MLP neurons of a small language model. Each row is named by its layer, matrix (down: output weights) and neuron, and shows model dimensions 64-159. Each number is 500 + 50 x the weight over its row's rms, rounded and kept within 0 to 999. Numbers have three digits each.
A block is one neuron, or neurons of one layer that tend to fire together. Before each block is what it responds to, as a language model described it from the Wikipedia text at the highest values.

Prepositions before named places/agents
L2.down1560:564495489511456523486541464516489448562437511495592513500499587507488441520522436546437443507420477433471525498470428532548489556577486510439494440467534444624426515443426485595488494522459437494547479441536444555475573425394442452500473433540491534463503449535446450354499428505581566488

Split word-initial h/b
L5.down133:542568445414448479470456518494538501474490458477473524553461538520413567513469546467506446589571568549484437573496465470539511518409539496478518533462446487455535405562464456432409420562451567507510494627480472506381539521505513448489433561442528510476482451530534459455529493479475510469
L5.down159:462521447541511561455524468455541489435431446484418395565471456432506518520482526548603451558462532527487496400422494507433585504437485583532497498347562559476438567479575557430492484522544527543453439530561554563482528502570472539483524529463530569418479455486438526506554550515472436566
L5.down633:523465465408554531579503415443552530517493495433394548424520481568512412575510572457595485495505548527528464551510509513458529461487480544494437452516424521484434472479468523536475533468489438549467483496426504519462475445516559534433526456495539560490441511477580489585488541523509495428
L5.down1672:486525499491548484464517452515409570505516602620410506551470515447447560629438514515602537559411548520439527438476522504494513562454563487545462474521499528473483460558500366468495527491603522518559467476544451480492541520496529433613489425533599550522445484469500516478516510491477477507

Early e-syllable word pieces
L5.down851:525609458580440511469498512599419526483525521476502348591492567468493415500457513525427472590554473524525568490533507420539494565494510643552521503532518459566480504514509505428460475502417477497449488490433448447510432499565470578427482468518467472514447577449503472533553585607481534559
L5.down893:478494457431486484505481509469520514479455472543469503538550529565509501500499500582477559550525479547508460522558520444520492485443475488448579524488551454507511441525577542534499542493532474498493476495458596550440566530514531465514429558516524511440541461485544496459552406466510503479
L5.down1870:471463506484575567445530381516587587507451536521407456469507474500499548491508474464455502526442408523562493515457472404473420577442446521616479606490468487379413411505492584534527522474549505512576617475513498510480553474550518465517500478464477442407560511504453412572454462497464517533
L5.down2475:473577599563500458566510477513580522512457627473538487475464507537578582477422525539576467409448525447619486456575558500412448561501498518537566424498482436574455596478517557492471526518497634466533456490536521545466512476499520540450534477589463444467413532477486495444557474456592433320

Event date-to-venue links
L5.down156:562520487462524533576482486455435514515475548446386501503544501596507527547543464414506613561496518442513480554501482500550517557470567550499441475559520505564431501493503486478503437559521483544460455457466531505539540466551496493527526517479449527430493515478510457510484546470487557480
L5.down1878:562516504474515480483550537529572448491613560475622527559523472514452475525598534518442450550620519461469464522443541412408596461406450544482482569449542513519555484484531539556486537417528479589438452456601448464521379530505497543484522528490441510563433484539451488491544504488465535519
L5.down1912:494487432515507444510424493471445478539484479447363474497444522496541462453536485497513477600553481511473495582529560460430410470469504461565434437483543422559546449492398520457577508536475491514473449522499584445539446438454544565550489452474503474541505525515404457428522524553547597449
L5.down2101:550495407425538442601429444569477463506449505623437494489504501527490403474528449476506530515569457389408450407435490488534448496551329471476553499501513536500516422492456565521419464496453466525495520451555585492485603553481501641542521529479508397528424517579500577554538485436477457465

Head noun after "a"
L11.down735:529517502544511565524502532479474559539490554418509468448572559524436459537469483455489484474451547485503459526489562534479452470401437490506485639493525463522494440510491456457453485510524534497515479513440468461432528460570509421600431483528499447549559520461517534508439562531494594467
L11.down741:457476488429435519476448599426571537452458489489521501438533549485448477444452468472495450524439471484491487488496475563468515526445509507453500465449574510498587578517478441473408444436511498452530626486490485531548484439536475442535492471376497563463535514524432474437477417530425543533
L11.down1564:471383473488624467572433587474530500511460431497461476407552517517458462471459438513479469498469538538539490500446584479472437578434540476489470641575537532533480448513439472482549511541509509484517549547505453475578549427471505500536503504467555496532508583550444501533507567548455538527
L11.down1905:422546468469471447428548582502551559543471461536474552396399615597515469513478579522436476570500586520538552514453545542385564519539513458561491534510517518542475472529520496557547473534496462459467445470498493511492521487562546471558510485432543532489526547538433514425479599507594566495

Mid-word vowel fragments
L2.down1549:513524585513530470562483447466528567468520533388482470526486469532469423484402446518414533515377454419534426593449557502398569447439495487521578527545452577463457542500446498568495506511485433553507487468447486482552470544459440567466487571579459552625474534452474608495506500544510543465

Sentence-opening prepositions/adverbs
L2.down862:496438432583505470539514502462446406445510580459540518475486512444490530559554480515501566382577441501504524573523582452501540536571458430540531495501537526550427453521455565557421432555428520530492504492529555520408539468485465445533527566462514474566490461573415498426492474595561413515

Letter h / pronoun he
L2.down2005:565479391495392496572587466507480466456399499472493553546576477547507538520483532527504529560469447427506516488468505450507518516438511522446421505454444538506536478520419539473534581539456495405477504440474510542471419514541565487480556566555436580505438548460573544584415453586526458410

Clause-linking conjunctions
L5.down372:505453537430529447488496511532436507432509516487521464447477548570523656521412472555544619490434454400472452560411464457476484438471468477518502456443408566513541541534508457458388535533574416423434516517523545497452571538543451432521520532609419503476501494599511454430607517473515503521
L5.down705:502488525464476455502402497504517558480546436537534410461533542492624450550507445455544568536498431520458450497516478444454479440497510507415490511586421527456536565547631495465547506505549513495491444463567550486432510552487519552507511484535503459474488480521435485433512514604430511577
L5.down1426:391495524434499523491626491551530456509521520496455555484518498566535627493501482521406543481532512438441589562461529493538496477510452425627439518502516479510534475536500574562544456510505504530554587539520440478539527585487459527496578515482657416416545453517505580460504528503460501484
L5.down2252:436572589431447520549550486549566570527509554460487415428512551455506506489503514540486532577556501513482548459420521657457395426515401475524493561605458533426506478488578513552484431561493477514453505383516438455467499424531542489449570503457492582434502466436592467538465491487482536494

Temporal phrase openers
L5.down914:612549525516521534438519454496512525472458561473570508581483525462446471536462509550488560513576483410491536543541488479498483479504484405487490565538563446534529506483537504558474489419474544485535576505494467423456564429492473578569554576471444466534537457528590449423546487549480529514
L5.down1172:486551555502517536408549535492504606595485507494511551448549472477594441460484516521514438515480470473469532541493598484501520498505523528504559494433482409514610503575530396538495473440529479512421623503522487517590492449462469434532471576541449562420470488458544438472472535461433486571
L5.down2293:508566451555496488506532555482516489556541500554497512412571523430522502533511501566457502457474552502558502476452484416489475471510513506470494464577494503344502556468470619524464572488504505464515573382411526516446588507480415493534461470446537486457558473484573498517509560485522460509
L5.down2442:482447451524533584473578531409454577498509568516545547518452516478500540539472526583479583507522484501444513461455514541569544540511510488569509458602524489508495560498582442511478436450516469535468527548440599580533553459484486510473470533491407536496435499461472532482425495390477427481

Word-completing final pieces
L5.down31:472508506516411441485402556494516513513469398473518451462547472559475518633512534477548529571535515600500516578375598449475528434465487433406555561489541509476522476500466508421498461411502431491461484544468499491500522521371459504474464581387514508420479497537508514554551437529412498570
L5.down965:485505590497512426513517529421519550498482441518490436468511514463523442457533495553599486464542541527452500535533489532486462426475502581495497454540515501573562485496522490426446578516484427466519527503422372447564574558385458422503484441521511516499468476408477493524567453547446522470
L5.down1228:480503523514514517587467467496523580538512493597487486525538511581468539561516592523479474494492503438498515427459430456502512477552467485477353627455466458480455434517499542531498506476571508531515380531496550476459522465490511621571466590473524451474477515502605534568464561556472550569
L5.down1531:434515514517525481416458523545563462465420453507478475493505538531450491559503517447461577497586521458499538575406555506450521487417496524485451478517412602503542513534421476458488584523520474485504467524441516410440549513522482441515473532386528484520520550353566457509457557429453530464

Word-start fragments before vowels
L11.down330:530475520522464527581480537524533518445483425486443500591448434427568520533455454610464490448463471443503544475511543479454543570522480526500437458473468404591551494530492451465625432526384407477594613533481563582568535503411499505449479507560491542568553504509485453452584523516503439472
L11.down2061:468510499501455476587494457482562489559549465441434430533522451484556558454420482505538481485461527485531527466526516471527479545540389563447454530613421486517386483632501471516524445548524452542578446535529498515605457524470426477581499497439420464530476486477473466554506584604504489512
L11.down2202:492459502593506579572542505417468530466352481522453488536540341507459550435453545530513487508546454441485532539462537499516532473434518513454523568489476650534353473434448554499521422439484520536594435456380463458622449557524490436558541457550528546505545459482480575543502507525570521495
L11.down2237:503529483572393531474498491496578527566402495475517502548529510539553525617459446512432467512432495460465490488551507514496499478486506519506524513561402533442390507496612469557501541500549486448511514564519520413538507429485454494493528492580528439512540519562485491473430479462502575548

Plural noun endings
L2.down2382:459587543444505436490412544593523527519503490523400488529448539487518505505405482448495580554543484408394534532392516509495444481514511556537469480531462582522464632475490555521557547551468518520462448593511561586536517503479519452462499577394444461519513523506541554564502509435432502443

Clause-linking function words
L11.down601:486550574473407505460504516493504464522476517463499447574511499520476513533474560432458525498429508487509492456416480496452493524531498470555519584546429474520492545542495510555492484484569473469505508519491528479434526557528520444478539456475531497499542617529439496568454556485503571607
L11.down669:538562460484447421513405483518424478611543494445514458547539441497492539451428491433651577505591545531483483537558617397525532505435434506471529574504449559503577428433476526500483470474496466580479582430475554484454472521558493551528475494550579516528552454506488535556459445435430500469
L11.down1145:522447474492437484653503470415481463582408651526482494487428530616464474533475457537548504496551425496552441480522490470456589340490486541540531503474508555373498480433459494559500454452461506509479495470499477458345494451493579516442553530487485524519589554533448403449503553504541574503
L11.down1443:572542500452536405487529536512607566541501450499467569412441450452535547489588503499536463445470589537449513495473517527499583510491489507468521462507501528489502594515475466406545454476529554438396509547386524473560573452503546505525436501513570561444487536440437505458519524526505594568

Clause-linking conjunctions
L2.down565:468545570631573397471522518448481473538547601551433592440511526536524440511519516550510480552528427491430434584472541532469480467534543550499480481498505513508455409503487509553507454483569507523482505410511472512491555509387458520461497462521590525522510495516614468518394512503481486468

Sentence-opening adverbial endings
L11.down288:447485547452409497502541462544529542479459413529531522454494503505477439508467593442517577552483534458454465469446565524562473531508467418451474398403566474474485520501455444408548523553545482501473553488523500561518463530504650467515475567470556464503498471508486503511487432518565508538
L11.down846:585511552446522481544470461493499536425466475454508508535531608433557586512537537440537565515555466510504475527539510449643542575538545488512569548492481586500423456457487423454471486511487417573476476550535527488437516471542518578459464493527476466564507477551547482436621435523453542472
L11.down1207:491501469492580390580470451363464458639531498482544496560505533571489534437513593413467497517572541426547528447447438440558541541484508587459582434491461502553458504451499540555450470497572483433555570523539493556464542556474517584467534416453521581532470561462433542450492490529515533514
L11.down1331:538388423501518567382589561395494503495455479648572470427517547515524418509517430545372522476526541483542585501519504474529437550482458501524480569483549567401517558506463500465506494509506424534542518444522483568539606503479512480553504492515535397552527487447474463476604458472559459495

Numeric separators in figures
L11.down4:468519463505507510497523561522480488498478569546526407519477472467491437468392521521531440521411504494453550457507479553456438493574398421538468498546479481515502533395489483475440447548582581483470504468512373476521464488471472533548491489542504418572461457561521528523509608418534551510
L11.down380:496506530468485484456467478567578505515513421506552456411394532501467534565404487526415511594467450484465579559475537481503488618509555483460534506531521549374444540511522467454524484444435581504452514506504444554521525517440461522508520444432511555533525473512567541502553531472549536540
L11.down481:490517485484380438489389413462508505503495571511552531487498451499548540646519483462560497441558449506574428520442487614466556537521466545510558518518468497552519472564469578449601417494440491458456552600488449488505454485492478471498562592438500436534458437403486423573514456524523481477
L11.down2039:472564478422503462500319501476479488427421544502446445474498477505441479489477586571536562496537480557475407492505428495405421459619530482419474552421492468425465477534530514475478479562429630452510473543552565512442460493464535570512471518585479482515559512483498395500442545442508584485

Split-off initial b
L11.down764:561558456486497516605445531506464556435464516485480457492506489597547523555487533375520513567521561576474489506459527426465458426463490482411463566493415500483601480492473534512556483465566541503513485537418544516430499517589454636538451610418510496519499578545489475481547449403528451520
L11.down1446:518388533516468446500488394554475511499615492488435518516516565411514468482555607535535525493392424472496498468413481579541472553519627521543503555479459533515464512455578457473525426447439555519494497492483526560529501473484540568480531461550543397350591542457415556468549422504520448525
L11.down2114:475562512530534510460462528517543406525473482505532475550477444447579459514465489462482555540459514479579555526518441508500424514532540513455507475516459505613563464335486470394437458565521520494436512541450549506487419424517424555517624393597477475575502481540509589485521432471532489490
L11.down2263:524541466467479455572510446446508470520463472449427570526454448491476543412475507510350551446487462512495490476608578468512475445516405395519509516513464560499503487473496557558481512497459538510502514544574454443486548493463465502462519554473489468596530515541524495510494504503464443461